{
  "n_layer": 9,
  "head_dim": 64,
  "norm": "rmsnorm",
  "rope_fraction": 1.0,
  "init_std_up": 0.021,
  "init_std_down": 0.00495,
  "lr_mult_o": 1.21,
  "lr_head": 0.00515,
  "grad_clip": 2.0,
  "final_lr_fraction": 0.0,
  "steps": 5409
}
MLP neurons of a small language model. Each row is named by its layer, matrix (gate and up: input weights) and neuron, and shows model dimensions 64-191. Each number is 500 + 25 x the weight over its row's rms, rounded and kept within 0 to 999. Numbers have three digits each. A neuron's up and down rows have the sign that makes its largest values positive.
After each neuron's rows, "fires in" lists the words (lower case) most often at its 100 highest values on Wikipedia text that the model never trained on.

L6.gate634:510487448488510500471471496493483470486464483543490506493522482490514541524499520523531531528484486504535473523519522502503517476495518534514512479489505498491464495527534465513485531484487474456496480493503522477491492515511523478468540537517517476543505522477521455503478531505468515544497523536513449502454527496495504541491515503477471497467441512461510532473489503469522487501487
L6.up634:524473505494500494477519493500490538476533495522532491530508503506500519493509485552470505556476491515500457502480504510506532461505501501524532553507516483441542487509501535506519465511518520532495483515503489485488507491455513455488500485505500471514499465523510499538453499502478502443467485486476476501525448495498511428513501481506512470522470521492449457515530542465507501518509
fires in: "to", "by", "from", "serves", "led"

L3.gate373:524521508477485490483480468504482464544497470497517541456538518492466504539500474476430495510492467522521464537483503506488472519513440497488490519498510522477543461475481458454505477487480529516510493527496506498443482418541509469507538524515494536501501500445541515557491501513504524529543488498483473493528504530512487488524561533513501493481506490525540452473509483477490469508513
L3.up373:484528486480504509499483490523468498482507503505489511503494501497458493510475485471470499515522521489525469498528497532496485464512513487495469489450429493534503508517491498497479546490528511497525520529536505557460538465492439491513486494476501506502495474479467539533529510490548501491522519480490469477514523524514475514513527572443502477444496538494504459485512508494513469491502
fires in: "of", "on", "from", "name", "by"

L6.gate976:545533534498518526526485473518488507522511488474493545510510476529502489528538523508466451457533497529512518497460519510550495523481483540481486507481522507473481450466484473494503518531485500511487504511522486479486479461514511505557556520530499474458508466499487487495535483479496527508483470522492513542498517499468514481470487521495461520491501508464488544512510503502456513442475
L6.up976:530499481499487486519500503502499485487505479493513537474488498521498485489499521483465448505489489504491493475518512572486496481502507524512499522495467537440465467507475545483532483483520511505512438506508495543502467493516485497508474533467521498527509484466515499452513526522499497529458514498487503481489508502511486501504518527505442459540455540442491492447487476497490515497492
fires in: "a"

L6.gate1260:467516525493468505504512513482500499472487506496505498479495494484486450536490509501491473485489497489473467502484545495479494522508507530550520501445470477466499496528508524497534466488513517519469534507549495493444481497498525445556490483535511560492520496524482522533526514486495452535509491519501518503501524467468508517488466487493477495535512505493502510495483483524546481499519
L6.up1260:496490514459504491499534530494541478454516496575476504466507502513509502462498494545493475522469450481492544490509496517551511469495497509498472519499459511532507518494483522522512480500514527494504487546486546497493440479464508506533432505481464488497493497526478479477500517549476469529517506519545559480463498486489507546472532460538484482501473495488448475541540512527505498507462
fires in: "the", "a", "an"

L6.gate566:518470458461507533515525467501512475545494548517446537480521518514557504518496419487471511465552471491489517468463506533486546540555514520505500492529532502525487526498468527522499520489480557512464478499479562528497480513520512559498528490465483485478538530514517501509516509463533490540451478485486497506499505514535508504483505496499508500467485469500483511503516508473512481496486
L6.up566:487580509523482492544497498472498506485494503472490504498445493507535565501523476508474482535516481511508524511506494498448492496506446504486525525517500523558463499514501506504490498488568539484517486488465520535513496513467535527543464477487508502480490478522517484515483469497544482539500509511498494498504503506520493460501522514499487483485523497515482469476543506507497505554459
fires in: "i", "you", "t", "his", "s", "is"

L3.gate1036:466516491530478469493485494481480469485459482510538475492554496538533528471544508500465490545518539528473505530511508510471478491514500483549490485522506522483513526511487479475515475464517527488491507530505493520508518445493490537481463497481526518473488472500492488498499459559493478474522510508454489474458503490513491484483508464492512489502474537505482517474526522499517542499485
L3.up1036:502484509516494538496464471499460517477477478478444529497499546536497501541501517436456482452522470504501508514504514517492500448496499459503469472508526512512505482487505511520502512516526512506479540518484473518466474465484492508509480492496513478498507510504470507539471510535466470460430533522488506500519498508519508482448500486464508513469492487557481484492492511464536497512526
fires in: "the", "of", "one"

L6.gate93:512487520473526497495505487492475502482501449457498499485526495475447523487531513474511481505453490497549516469467474482489510501470538549510463490519533482467459536511458507475471465495494442456523540508532525507511517497492495532468530489487475537509494524460486520474509476511495505486511469455473493521516479505479502489515486505470499515494495524491499511496477477500495524460487
L6.up93:496511484491461509497546502518499499523482477502501531467497543494495528488535487522552546463453469502485485528545518502492489520434511523479515498500527567480485497480519481515488516449473521511487516494492513512506512489507483491462510514511524494497494483539510535539469475473510470543521479498519500511532512488486469504512489510527508453500477489487496483495479423481470502529475
fires in: "was", "were", "been", "be", "is"

L3.gate284:458500460494493546511480484478548507516507516506511545442536489448482483492548529503462509534460462550498479481509512495543513483450512520510538484487560485495472449488523491448561509564516542456475499534483507517484496495535471538488471463481466480482500478480500489520493524508513487509518514507492536515451475535442482476480520535509510492498486465513530493484498468450496514514514
L3.up284:463477505506508539488523477509541480535518489494517537464533489456484487510514529494478503527477498533497497509510526487519492489434525552527517485490538481469463465486514494445542475531485537465478478496457488499492507484521486523498478476463471493491487497489522522491503524503548463532498489488486513545464494532454489497487554553520546494479487469493544481475517460439473482505510
fires in: "on", "in", "among", "onto"

L6.gate1522:549534486455526471533503505510484510512501538502471466526501504510525505548522507502488497489491490508469501518558528531520515487522490517505499495528492519496527499460479514494437494478482447512530499498484505504488525509523518515474506540519477511509575508479528484535459482467487506525485521494478503535497506495494506464510474469475523505519520528520505501511463515484489500504483
L6.up1522:520545487492532521507503478511463485518482504488495536489498533492470479471500489493500472486521534478525473526494524527532502500497496484529485506501482489536510454506473553490438501516519485510513493510496552477505454495522521471487494510500491489524470493489569478469494496470478533485501510542481499531478483467523512488517485515517512528517512504490469500541463513502496511486549
fires in: "he", "had", "i", "have", "she", "they"

L6.gate672:467488475496539504544530482483536521485481542550550502476483482505509509536505532516476526498486524520465530488493504518506515524506497512512521474509497484483541545505493509536475475462512493517513484515537481499475484493482525477491532486503510480488483565459504507478485521481500485518514477505513554471485500507478480498508510455520562505501465444494521500475496515479544489528512
L6.up672:534491492470507512480529503505493465505503517513493484509475465544466522496533508499469456504522476482493509474488498464521527525486511472500540503488453518542452504458529529533459425510488537496460493533516512525528525561477501512489442496500520511487499469489503474538534528513481517448508476486503439506457479462470538560500512511472516550467530517505502516459476517529553488537477
fires in: "the", "his", "s"

L6.gate1194:479508499495457487491503479514502475499500545487488507528471517474491503494500438474499547461471476508532489491496523499506482509486521534462546496493507489480477493490512478523482472460479447502511442484541523499488522508507498545496526492482500491477501441484548476548509496518489527513466465495450491515475490500496462480533540524462508525476495474503497478486484527444531485545490
L6.up1194:470545525513467510518506503519518509521479497490479495498485483489491498520472496482496561438477465467519488479488498507509519498480497513485581498485523470523503499505498518494469465500505476488530468509549511526519516495483505499482514527512453467495516446523523481542469470504518537524473463506463497507493456512497481499508506502494527508481527515490537511502508482441552473527501
fires in: "to", "will", "can", "would", "could"

L3.gate1356:541516532507483495499514484504530449513503465519514522498518518499500492519495490478478442489531517500493549542517505533501502491507523511475458482484493472543535484511513497495469505511514544530490582503506512476503492417507540473484498537497489519520520515478519505507528468490500546489501475501535499446484498510510517469452478504482496523477493470504497499487493485455518507539474
L3.up1356:503521498476494479509502505565511469530488483515520487504486487508462465502527504446468471498501488511531509520498491525501489509492484524510494454456525475533529484502467513538530534522498534485485518541485552522526527454503531493510570506493505494486534539516474526484526465500537497452487446507499540474491519504491507430504496480507528485494511470479511470491522437501497530579500
fires in: "called", "as", "named", "titled", "of", "to"

L3.gate199:506535455489506507522508509496528503517474502493566464492481504501506519536457498525508474521485486493522521492490514517471479442507509492511493493500488526494535548510514453511504496537515522438511535527497516534441487514483509511471532438455499492482512530511498504487466488513522557457497554472502520530466546486485500506511513470513511520513475491525564527489539520513499519484485
L3.up199:496507518503495526473499463505502493506506547510550512547450475486491509496533511443525506533520489474457490532509503521519512520494541477543508457477468477514552453503553504509513518557473495539495480492509530480496515478542528513552495503488490509525482518513477537437508542490489537481521547492519485534502498492508486489509505484485513485496501487546466517518487492495524507536495
fires in: "as"

L3.gate1137:493507503460543506552518506475517529529483557539516456536509479566534499482499514518528475468476528521499475521529566481483541477509544512480492482494411501493504505466499513488506494537515491523483482506534509491465508522474500508491459468483526500508503496509535477521484519506508513527494524502463496530526490487548490476510524522514491506493544525457484511504499539485499502493453
L3.up1137:482519487495548549532481537471516491531483469468465521501512506511486516508484543465484493496542519511496493509527539509509527517494524495522478481520477479508491472478508489480512472507548484541484504447501528481490434514510488536477530465478536474492491492511509529500491532500499472534511523476523539550542504437510530490505503520520490527457457509471484490516462495511496514497521
fires in: "have", "has", "between", "had"

L6.gate1468:545552475495551497492457503507518491522493491490503545454530451487493506512506491466491485510495490516525496475521508508488538508517463498534529485486483494471552489512494532506523532534484509496492534501502518455496504506503510488507503503492475495506522502499485510514555499527506484513520480526487511534516534511502520474549537513487509490504495488464510462486485476531506521458491
L6.up1468:508492476504520534508498521516502507532498515470485575512472491508512489490494512495512505506512516520517495535511476511519541491514504508504543483521526497533546519527520511540493538496526523475511496484476483477482487524486515518507489467511507472479486548483511480476510510466533528516530531508470545519524481507508465506518518508534488529485530521477493494547503510516450503517496
fires in: "has", "had", "have"

L3.gate350:561483489531557499517488500473495487480503507466496557526453472506455510521477489524531450519564487513512521511505490535525481492467530488520473488435499497514489441489551502489519454448507501465556439523497501501512484467498539465470506519505515480528501468523516509474523530524534514501480475484483447507497515517500474480489516503511525516496508492526496473477463522461529487474502
L3.up350:488513472505520529456537532511526513494521538476502502500476481474522525428519538508500489516504462529505475469501491495542500473484448450511523485521504491546464541499490504500484508519525497481488507569506497555485475464458508486450485505499478488506523517484540560470504511470474506511475524492464509485522496484461514499529489493525482523493492513493497448455497466511509505476512
fires in: "the", "by"

L6.gate249:497457480533476492510519518514465487454490488454481492506526521520534531494500502514501445494497495498483499505534470496483523453477523500478465512497497510502543478535491524520480524531509513475510521528552515469432513524541518479560495534534500509524487508503504519467470494481495511518510497504496506507511461501533493510469503479478485514502527489498492498543523525511497505537524
L6.up249:528484426532478554485542506541501531526476461503481484472513545484507488483474498523552528499516462519496518466522479519502522513473491520485462493525511466500480496516456531485516479529489510531428459477495532501488500525492554508493483490489518520508494511524537493526490479498517501480527480510509521503480510499563512487514544518503532520496478482469556486518510478496451489466531
fires in: "had", "of", "have", "has", "not", "is"

L3.gate234:457478483506528470542451446498529480535559453478450480473484479527500487528487502485461529507509480479487492468528474478487500489535430488478484450497490454480504497484475531491487456487470515532513535443500506495473549466466495496500476484511538501440491503496498528482463499442482482535518486508487521507500485507502544500496494487489503484503492480533530501491477453498548464495455
L3.up234:455483514502489497490452514523497491492525502476525491480446522516458506518471501489459489517481507493515522469508429491492494468478513518522508529485489481534534476510472479474456476440469535491502509473480494515483499525483510438463430508474504515508452511524502561495490536483460584501489486467529510536509476549491527456534505486497469493476529540547512467495542515514494510488505
fires in: "as", "to", "from", "of", "like", "synonyms"

L3.gate1828:530480522514514462516497524506467444471467461524499504518503476502474528515504509506513501542501494496497496528521476524504497517525523508466502479491543460522526525502533520542487497505548514479493480480510507470526493499502533512504482514493528491537480496527496529503504503481459510511494492487523486503484461476498527505526538546478518481515472458439480453505507509502488526517478
L3.up1828:469477472538514464475496521488500474509536482522477538512518490504477574512486505520484479524514503481496498493524467543509490496484541510489505483514531505511510509475512489528482455475531479499521476500512515440477489485510487500502504467473505531493477495488516484514479537516489534491468525548515516482519494440509549514503534539516473523532463492468476504515510515512461531495484
fires in: "by", "from", "tells", "between"

L6.gate1676:482521503499474559494440501506468515497497491444503519522523524487472493497486530450502478526492496502461513511493518531524500482496525545533510464548520515518467498519518500507540521503500495495510556493529472471522533500485556502508485510522526543494467496507500505503526509496531459532507507482488542462511556453511541482497514485486424464526502501454488478500503474451535502522503
L6.up1676:498483519518509546483490508539498543514474520464486519530478471507513486543497502494520499488526480478466506483425465516484523485503548537525532503433477482493467551506504506521523480544498467449543493481474506560469522505488482508515509488464507490494456546494494501449536510476499469507469484483498525426473457521527512511464489471504468483530480523506514502514508488547486539520515
fires in: "a", "the", "an"

L6.gate166:507513524486515533476483536481503527470507508447532489468501505470525479515483504531475508497472511492510481496527498486484512527509501494544530514482493555503546520520499531457552444531514504498470474489518501531486529490502531512481527542509495523533526470459501503495501486473512506473498463471531505474474507470518545517501509530528473493512488487478523459517495477544502459557526
L6.up166:504520506509489522548501538508524499534525517501529549497500526521526489493444492502533514498481510463520499483466537493507521469501515514462475467542526518494495520479534516524533466495516478498503486494515451515479486499519513486532444539483515503569492475524480497495496482560532473524533506508512520479545482456506490507467480467479473496522521476483536485471497461498496460471479
fires in: "an"

L6.gate745:540536529474496471523541500503519486498517489522500504470469525495482521523460522513507471486527504515474461475488462482490479530502477518497484504507525528484483516486474480517509520495481534467520463500501436507459532462500456545460521524456479445511532477503521503512501523495490496498513552483493499478449530486523490463524489455478480484540502518458536511512535449501467529514517
L6.up745:522517523470507500484562534499555492494503465491485475468496553483435511518483500502542491457543550485518483494488495507491451518502494502516503528489501521470458523499495530489473508491499524483500505466494434470495481494533496534484497520507500458521491458540502492530481520501493561544501481535487531502491477468515501485487546470493487481516454488441503503528506476493504487475542
fires in: "is", "a"

L6.gate908:479460494505524484517468507497475473470504525497483578498536490493523533522480478490485505540492494561435518502510472487534527478512449498505512469478529485480507486518543484494526512468556480488449474538499483501479462473488529526496494538496518478493481546491500528488456473508475444496507530466512499543528531481457491507515492472447528525514479499486533481467454508533494470519478
L6.up908:459518525539493488522481479483520507494483489485516507510492556459502502482487462562484490539513515518478469508549507515451489489487510481477489456495525468486533466518473488514505470485479502475508544558529499503452516529496479511485432465515533478481532515477471536466483529513524494476471514442537530483486529499536485538461515488488476498498511477507507501541481517520525470481482
fires in: "after", "to", "of", "with", "just", "than"

L3.gate1293:494524515526471504505470515473492515502463484496524528511531492489498493505468506503467519488456507517485506499534496496497492501465479467487467499522459530522509510524503514499524504527500536494467552509475481485481546439518554481498476491523522509480528530439525529437480516487507471492472480484488509460513543518529492470487506512494503477512539497516468445499507521488533508526490
L3.up1293:490473520470462527519445483564494466508526492500506505496514437529509471495476526476495494495508485490475509521505528511470495472470544537516472503537450470504501545513508532505504470529467556530506530488456481525525527515528531521522464495524519486506449525532480493524500528516403528500500483514529477506478495490500520488503507457502479533467460527473509513470477456479452505504507
fires in: "as", "be", "to", "became", "egbert"

L3.gate1675:495490453551491524492552501500492481513503520485501478514516492516512518491512497512501484452507490491480504509472492470500552442527477506494454491477525504539535497510453467503501475525488514482522488473510473503519477465526520493441511505493526506515502536549558490506483520481495510540528472479495468551515510474493523492539537515474542523488517465516489469479522530572525547526528
L3.up1675:515515504504448501497519474470528514501485482526513541505519504474480469517490492485513525519463521486476518470535483504510465490465455538486491495468493503459494513483469477491488520472461482484493489522491509519540497500472490480477512505495506420482547519475552503520478536495483517508471514451486517531486492549458536479512513470464511520528471501539586479490478514481527497481498
fires in: "after", "of", "to", "upon", "before", "following"

L6.gate329:506510484504498500494519473533473468515501481496540497497494508516545516496478531506528515496561470528543474505482530502521520517523526495517518573516557530477497482467511530474521502540498497524536515516499525510495532460517499495532489463466524490505510479465460528463455532548528518463470512456484454499489499508566509515515488498489495494520513512509514500517512485530507440462535
L6.up329:476501526507510524554527529525522477534537515513440531478508509499532470482530507557482489484495493519523555490505506505478529518500499501505496498475514506513521491532514538467499464519505522478506515516492521527475489459482448506500527542487471522521494528480467529477488536529544522493510513474510505494486523518467492484512543521512484498507471509520463503537505488524493515484469
fires in: "one", "an", "another", "every"

L3.gate1638:517494476505504531548513484486488545517536539476544487527506495504514496515555518522503549493454459514508559518507536481516462505557522496463503516480544525460522510479492516521510476525477512500527502471498490489494500458496499511494484523535472489527450514474517457470504461469502531505502494555503463517516510564464522495520538502502509448479494493490480478553476485521538496433494
L3.up1638:516522449476537494471530543509495485521492494537492482491480481476476502526509496527517480490536453471519507493514477495498525530474496523528479524439505474496506481511468515521474501510480471527532505507474517454529482511481504458481508450506478534521494501476532527480498501529511504524471437543485498499515499488497500476513506476518492557536500460517518498530535520529462513546504
fires in: "to", "he", "would", "they"

L6.gate1089:512505512510486506507505531511515509460475562504524479455559504509512489471471491482493480491542530518496497509491513470482529518526501558463491489519502542523510515492439560491532503514494491520519483470510467484520537512529489492497504507468481479487521474497503504530527473507501526486529523462509508520533465487526496511476496471543454458487536467528546535509502511506499481490480
L6.up1089:505522518499552453511512500477503477493552467464485481486504515429476486498520449490530529504527502449523508482464484498457498485532488502517485506482502460487585501462482480504481474485460501496532483499501535480490546473446492508483454490518527499502523484475509538504459479547519484509525456485490479495480436500528452482514549495484495447475521525505503490490481506530455500525449
fires in: "an", "anomia"

L6.gate1904:508495521461536520507506497472511476487496531447528489504516511468537490472537558517487505526470484516484500482511514521480530518467484487522537523450475470483481493532517538536489514473505488506512502470478502527481510540533508480471491560477507499481553503482524478535515519503479512505512483483480506473518465499483484482534499519528494534496516532528501501478507532538554463498546
L6.up1904:483532484489540535518477550515484501467504511515513516490486479495523526517502489506492507531488507480475486492498482474497518458476503456510525482474541482481472485534529407512460495478552524486510488494511497549501475515486536509499487500499525501509532485485497439526508530502473503525464502525499463520466515500458470528541532510475476525508447516501507468484446548478561516508501
fires in: "by", "to", "for", "began"

L6.gate110:550485528522549467484484482467531523507449527477532514472542496540504491482473488460494492535511487481497488541521500510544496501499478530508517535507508558507465458468465510525509513499539497474485532463517514475470507447493522496517487464515513541510473484475472531510524506473504489501517489498527477500481527488495494529453488503553474519489494506526517465508476465492449481496462
L6.up110:517458486464510548530501524524507534483480519498472554473486489512527505503509507508440466484508502480503512466500543509509518528548483477536422499494496501509516470476502525495481470473471477477474506523482418490471450483489508487508488510528502533497482522511447523541501510476452485511485517499503553495498483503499472509528504479529469486517498512487493488464509485505501471527521
fires in: "the", "a", "s", "an", "his", "published"

L3.gate1652:487495467488478475537551512522513449496521479457513544520512561518518544475469520477495524483538495528477478489520530527508505513478532481509521541492510483506479500471508487505475531469503526506463455472501464500541478526520519509497497512477533500492511481470501527487547503491480496534554534486493542493514506519491493526503486464532540494493485583521543473497498521509529526521480
L3.up1652:525515460544450502527540489515518515488511467502501491464510479508493531494463492455470470500497519510480500479478517520500506469493461472540503458497523513493560494509478518499524493495503490417486453511511494477522474468452500451497525535522505433493482499508501542527437471514491483510494486488495460507458534508459478520523551460471498504513500489467502471468483503488508446508506
fires in: "to", "in", "by", "over", "with", "of"

L3.gate1704:459512494449512488491522487501493517480472493505461510434460553522520488519504479519525493488497518487456511490512539489428477482489459546467501493483471474488476518550487526542516489503489503547502563433533485463449474516524498497528500533520484494501508532542488514468504496519506480521496534527489481474431489464475509486491534529502510496477488459517512495488517458518476520485493
L3.up1704:483514462502522545506521459516541497508502497486533504472553530454501500449494477494518474527527494500498460493507498547516475487474498520508484481468506482532499503525515531480507495502487509507484495543505530525481557511523465477522518510498520527517522487456472521478490474514496491529472450475530489545496443490483520480495466490511468513479491521514495456517486463537489494515484
fires in: "as", "bao"

L6.gate156:487501537498472530538506525516497460474479530468470454477512479482500532550470492479466553500474480495540476515507519505503526445470514498480518502518524524493473538531523511529496505539510496519512535500516502494492489527493501473514509539550473493484539464498538499517506494500472549528500514498521492551502521515517463500494516496485499551535474526517513435500490503512542528522478
L6.up156:494551508517516474505472504535476486511494504509466524511534485492513494503503460473473507500538523491496527483546493457502498519499482507520522478512500491486500501518519543511481483463460518478529498486469484515512528459492567514502461514479545452479531516528490516495458502512471497479472513490533517527542469494496485508506486487485524530490521523496529533519504557512483460506496
fires in: "to", "w", "helped"

L6.gate1710:517477524434485497544505468470515506465496507506502506530496480445513495536529508524489478512497494516494447487496464514486542498510482484483492534482503474497484538495450503527483491474494528564516501493506568473439550516540550474472525488498512494524514486479484488524552501534513483489503456535546526541479534489504479526527533513520490545495477494506492491464485550498518532499522
L6.up1710:503511461532490467504536528518443494492554474525513477535512475483527472485483537434487535468482536534514490479537477505507488479498522512507512528477504481460496541473509475516504496489477479469489527511500520460504531487491452441482493522504487509517515465506468501530474530516459508530500461496550496478506508534448484536512520512489472471507467526483468484473494519482542510538508
fires in: "by"

L6.gate1656:475532527471514509536501518508530443505470528499514564527506528462522511541475507456490535506459498492516480493483495518526479470493532555476498426433529475486508516517487513492520475476510498466451464507522533530486496497534494550487567536470493526441478522525521476501509514487468485520470516491495467526478490472489476515492511508511502524493482494474517509466451523507504507495529
L6.up1656:453535518521463503529496510452561507489500489518512472492482506491479528492480473452514520473512473498521495503476497512502511484510509502453522451494523499475525424481460491478515494477499495458493485513515543497524490550488459532528512515499499484492535507480509454511522495456481508528483501507483474549483473532538499516484538494497504495448527490449493495488514476462498486490484
fires in: "to", "would", "did", "not"

L3.gate469:482478459482531494528482495520528469513522486519459515482510487486499530484523514520456566523453544474490515441508517551504470514462530454517497514473472454507488485506491541514475562512469574481488498470495495494492507482523505503528462511509526495471519503477521517522536523494509555539505517464481512480488521517500499539529516513492490507502501526479507512506496466497514499484494
L3.up469:470510473476510490488466506528528468556510498507497537501507492485482514503454476495452486532473488497518465491488533487535467498509513499497550452519495489509505497502512446502475529476511498464530512487530507483498515496446486480543527493509512548476504540544460496530520510504483510490523490484510521526462481504457533477500481517471522485452468485531461476522428476503505522473503
fires in: "to", "until", "later", "eventually", "succeeded", "by"

L6.gate1014:471477483514476518526476466471508503494495491518475486499498459519495464492512496497477441538470506490427516511489506505499491492491505469517522470505516531508537464528448483509509505526516491492466470485455473525475486519514504462477515503454530506487528455478529515509493533522487483479511476483478480517515489543546516459496504485470454561490488461490539506506452475502497506544512
L6.up1014:492470524533525488501507520511528502480535505499488512506453492498500464494497535486496493502461505507470460503474512499518499461527513478549545490497527463505517500520487517473532551431551503489443528484567545496502492492497518483493487509500472511492495494497467509538511536515528519485476456481453551504514487489495522471514504515487471488490500483541470501528488513502474542484495
fires in: "of", "in", "during", "on"

L3.gate46:495507483525481521494496507504513522487475526463531512485519523525531468504493490460471444498491501492502488530494501496508506468482468506497483501476503479487476524499531535533518476543524503478506500491487497505499479501515517509494501493491474508504514481476467506506487528507462515528492472433509476525543517552496517508505478566574507548484479505557489482493545488479534485507460
L3.up46:504473518493490551478490474511541496503479507510505509557461458504486505462523519504472474519493516497543493472472514494523495482512554459493505506542532488524470457477507478451485522479459512468492462507511508498500522473503482502505531484525465476518501494560496516485479494534522475471518502514473497504493491501551494505461530504493477520526495504486487480456517540493498501499475
fires in: "on"

L6.gate1573:479504496488523483510509514539508522503482485463548551501534491497521504477484487490490503509486466548504521538495487490520488444474550487484517497521513513488524486532510469477540494466532523501510488479498465549443497501473523496504479528483509508488436528483538483474471512442499495504465462486494512500492503482493491466490509484462502542518506509453483461472527519470547537478503
L6.up1573:512489537501506516506492481567500533538529518495563530542450484500500463552530502490485543524454517488559490530503495461524491485511487550522482508498534498476521514530460505537543544491521506538451489499523530510547521472470514448487536491494502486474513516521482528458502476519512517503491475511518548538512523517473544509509518500526488514491507474487541470509545520548487487505499
fires in: "to", "before", "until"

L6.gate887:498524502470532516519469541484554522501508534498454520504484513473485506508507464507478458479505474537519474511487486457485485509496469505546468526473532521502515520529465484517522515519568516507510530460498505500553475522502473486504476511470511526480517497495464497489468534454468486526436510498508479452486492472507477515444452460501495497484500499448487508510457513462512501484522
L6.up887:495564501503498518497499479494498493581497541528488518481506505517493506466515474511485466493453518521542443504497494504498496517480487492538487538504479512472511523543505465513512490532477487464494472506507503470510502494492508495487501529539469534446461519505498520476507536472466504481529501506442488487501497470568490480484518507500492521516481504464498510526505495517507519528539
fires in: "was", "were", "is", "are", "as"

L6.gate803:511479528489537516538542504485453489541475510486492525484493544481478539458513508534485509537505492551480499514488516503479514492518540505536504495507539511489509499461458527481497464477482505493494510506523468497505508478481517556521515488491532531469498497476500549523523486494504495553476532501535526520493516548525475487506494510476497502479476543542468505498460504520466524549496
L6.up803:491527523510513545451526499456516505498491515453485505497479460506510493525528509501444479465491513514481492492481482525500518466502517547531484518521490487494510506473490514515519483497519451472543552499575486502481482496499495535522544503504487505487479469507486495499525470533527482539457532514529523523541504510520547499500511507483494471493472490531487485453479495561484532476476
fires in: "the"

L6.gate327:530506486454496517526521530497503507539501507464552477468484534528546504521483509458499525503482481532507512496491507472487477532490531511470489483446536436495476545486491519502486495468451482538518534503527530488481457504547480500501541499483501514455512470513508538549523516478487510507462517537510461529563496510542510490493487489484468513519478498508488500499549484495459540478526
L6.up327:532521456530427474493507526526508519506477519490533536533525460517502516486495513501492527510479521487530472486512530505524485455482530483506523523520494521527498521547487528523513474496469499489477498571496478509534477491507475505521525534471467494496513524538511507520510511495489488504485483478492548482481495529491465477465544519504442491467510514509488495496510532509518496492514
fires in: "march", "may", "january", "june", "december", "october"

L3.gate150:501442576497477526544507499492517492484487456494512547512525501556480468456518475535510521482467508493526529484518509483453477475510497536497483477487478465517527510546475471497528478478519509508503447458527506483509443499527521492485498474480538501536500472445489513543505522514501472465474493444453502511499495482499475514541521510507485560518495524451479491500488496499474539479523
L3.up150:496512501503555520468486526484459485500482489414543508489526463533507458510467463461508536464499528484447506489512479480479511493559517489508479480519545541512516499470515527505512490478538466501479498476550444501486488479506515483499512511522455442492486488454454438514486491526498498452493520489480486475473496490482549541477482499495483467499532544491502477496470541500511528512509
fires in: "of", "from"

L3.gate428:527498511532493498471503480470512520485544501479512504463548542533496477486503501483511558462465469496520497502489499431471456509462489472506514511506478490488435502545458493502521479494448527499511432473485512528489510529565517515527482525486484467451479508484462479546463531511491508525472484482494515477480528525506491510503483523457480491500503478503500509501530515483527486473483
L3.up428:508478511507497501512503499444486523504492507507476518497498494491511555475478444434463491500480471473477509496468474493499487490507506529488534483491543491481512494526519455506499475512529510467506526527496499484502523540497433487453487488514489490503516513511552476478517522515519483511478477516461515534512493497493482500492479500489502528556489513487513526460514505525473547485511
fires in: "to"

L3.gate365:512509504506509533498465514473471504476496496515486502555476520477504495476525475503553510529489527473505576508465539480514469463556512497501550476441536507525452525524502494508443481506508522499529490504508491508524512519476480538471531510507541513557473489451489489481534513501463518528488507506506493500509505501503476559505519484474497516540505520519487488498483463479467476477499
L3.up365:525506491528508518522515525471506505501509561504474457511490477509488507488516502517476483498521536487510470546506534479540477494503498521522505505522492517521478539481492521519487443481477504469557476504458538514526481483492489484480486499471522525501464485495458532500486510519495493499471509506506513507494490506486512502507451514454482481480482528522510481531481513501581521512460
fires in: "the"